config.yaml
num_hidden_layers: 14
norm: "rmsnorm"
init_std_o: 0.0029
warmup_steps: 558
MLP neurons of a small language model. Each row is named by its layer, matrix (down: output weights) and neuron, and shows model dimensions 266-393. Each number is 128 + 24 x the weight over its row's rms, rounded and kept within 0 to 255. Numbers have three digits each. A neuron's up and down rows have the sign that makes its largest values positive.
After each neuron's rows is what it responds to, as a language model described it from the Wikipedia text at the highest values.

L4.down304:111171174109059139139140124137144113124155142096140170121124155109107155137105109115138173162123092159128126133122095145119137112163121165148124168127156128157172127153103129146145125156103102113133098149093124134092127139175138186133132107123154138114149179152131076130093057153147115117088098099119097097105148135133124119128102114109167123146090159127091121134130113097117139146134
Responds to: Sentence-initial subject pronouns. Pronouns opening a new sentence that refer back to the article's subject, such as It, She, He, This, also lowercase it after a comma; occasionally units like km.

L4.down773:158123148116135145129102093126095090095127144126080107139084141124093139124155148141120183138145176151087151126166148139146132155109130099097154069125131148098132133121155139113150070104111177076140147124136093070089138143107106119099140149110189115144113115133131092126118147169141093159145125199109125089152129131116166164147085141143130165172134142121147134146139125088129094152122
Responds to: Architecture and building words. Nouns and verbs about buildings and construction, such as architect, built, construction, buildings, and an Architecture section heading, plus scattered occupation and place nouns like engineer, driver, County.

L9.down1147:171088111143132116043147123129140147154129112132135136142130122150114168146119108121114091098156129142152138124142164174107106117130149100156082195122168149119112104125119133117095095145114127124085158138109138149148138134121102121066118119134088106139137139113112121134119182140137137101145120089120131146120112094144162101109096138135117143104202153190113086125151070154106131170135
Responds to: Surname first piece. First subword token of a surname right after a given name, often Italian or foreign names in lists or tables, e.g. Alberto Za(ccheroni), Andrea Man(tegna), Borys Pat(on).

L9.down1034:116111142130126123117126160127106137163159130124154131145090097131126154071091145166162155074142148133101121137128124070102107145126095137138119143149117168145110111133114105114125132146118117149096131089086138152132128125109141147115123139093109170148144161154098068115133156159140100134112088123092142171144066136126112119155116097128086119118095096161151154111141116123099106119131
Responds to: Word start after punctuation. Short word-initial pieces or punctuation directly after a bracket, slash, quote or line break, as in (hence, km/h, "hateful", Software, and table pipes.

L9.down1619:200124117129120125097164150129105146107141111118121166135147157133111138185151106086127139131154113126144112109132165119125099117151122124136180247148200103119125135151139150133131154141127106115117135108158149119104104088136128120125144110106133096123153148114121112126121153117133120082141119100135128143101107141097135109112107103050124121129089155176108096135139103119131119157073
Responds to: Start of proper-name parts. Fires on the first piece of a name part just after a first name or initial, e.g. Dave| Smyth, Fort| Knox, R.|S., often in lists and tables.

L4.down1558:106115134139139099149141119129138111122146137124115120151082157099174122151124140117113130108167104136142151107105147114157078125148131143120132231163099140071149127122126113128136125120123148057170148140165099122152163136145079134082092103116116121134138145128101114162102142127118115077127098097124093097114116114158122120147134170144128142122174165107134150151121149116136106134108
Responds to: Names in sports tables. The first token or piece of personal names in table rows and lists, mostly sports rosters and results, such as Pat, Mark, Barrett.

L9.down574:152109122142151085127131127116123158151116149121077169106132177159169127141070141105143151140109120104133130135112110138134068140130116122129182076132111145164110127163170121131105096165127120129099105114094104116137167139131143085118115074158139128129173132125114130131133128118089110138150138056117097156152184121114144131127123078075147166119117099146157150147162134127136122109148
Responds to: Anaphoric subject pronouns. Pronouns like he, it, they starting a clause after a comma or period to refer back, plus points numbers in league tables and name pieces after Bar/Bor.

L11.down1619:108155130116081113138075154113103138108156111147130125131142100137128117104105108075126112137180153111113138134123134110144105101099131134161108122065161119132157154176161148102063115127140099118114156159146105097142157139087125086093081149149180115105166113195144120119136154110129112109103116117142156172127131135142161116145103108108160170133133131139124139161163131101139126116150
Responds to: Sentence-opening subject pronouns. Pronouns that start a new sentence and refer back to the article's subject, such as It, He, They, its, his; also numbers after over/around and table-row pipes.

L11.down23:120116119153143133105120138143154154099127124118150148140121148162130133105092144144085112091133151140122120169122121111150137118154127165111179224097109103110124072149144133160138115085166119165162118117105068132139158106173135128128125115151106106121127105134152120145095153137129131091127157114120142113104146127092139115098137151082129117149112127096096099127101100128179127157158
Responds to: List/table entry starts. First token of a new entry name in lists, tables and alphabetical headings (=== G ===, GamePro, Al-Riyadh), plus scattered prepositions and articles before noun phrases.

L4.down616:106140178128118167134112132106114147120106119133116126085140133149128131141111101138118152159096155121107134149188130132137122108094154157120170196114157137073101132140088130145141098132157136158165104151155131113123140142109169139120150088130170137155138130127078101139134132120131141128129093148101167104122113146133127140135157111087083130131128112139158098116147102107127097138146
Responds to: Name-initial capital letters. Lone capital-letter tokens starting a split proper name, usually a foreign surname or place (K-ároly, G-staad, K-wara), plus stray abbreviations like G, K, g.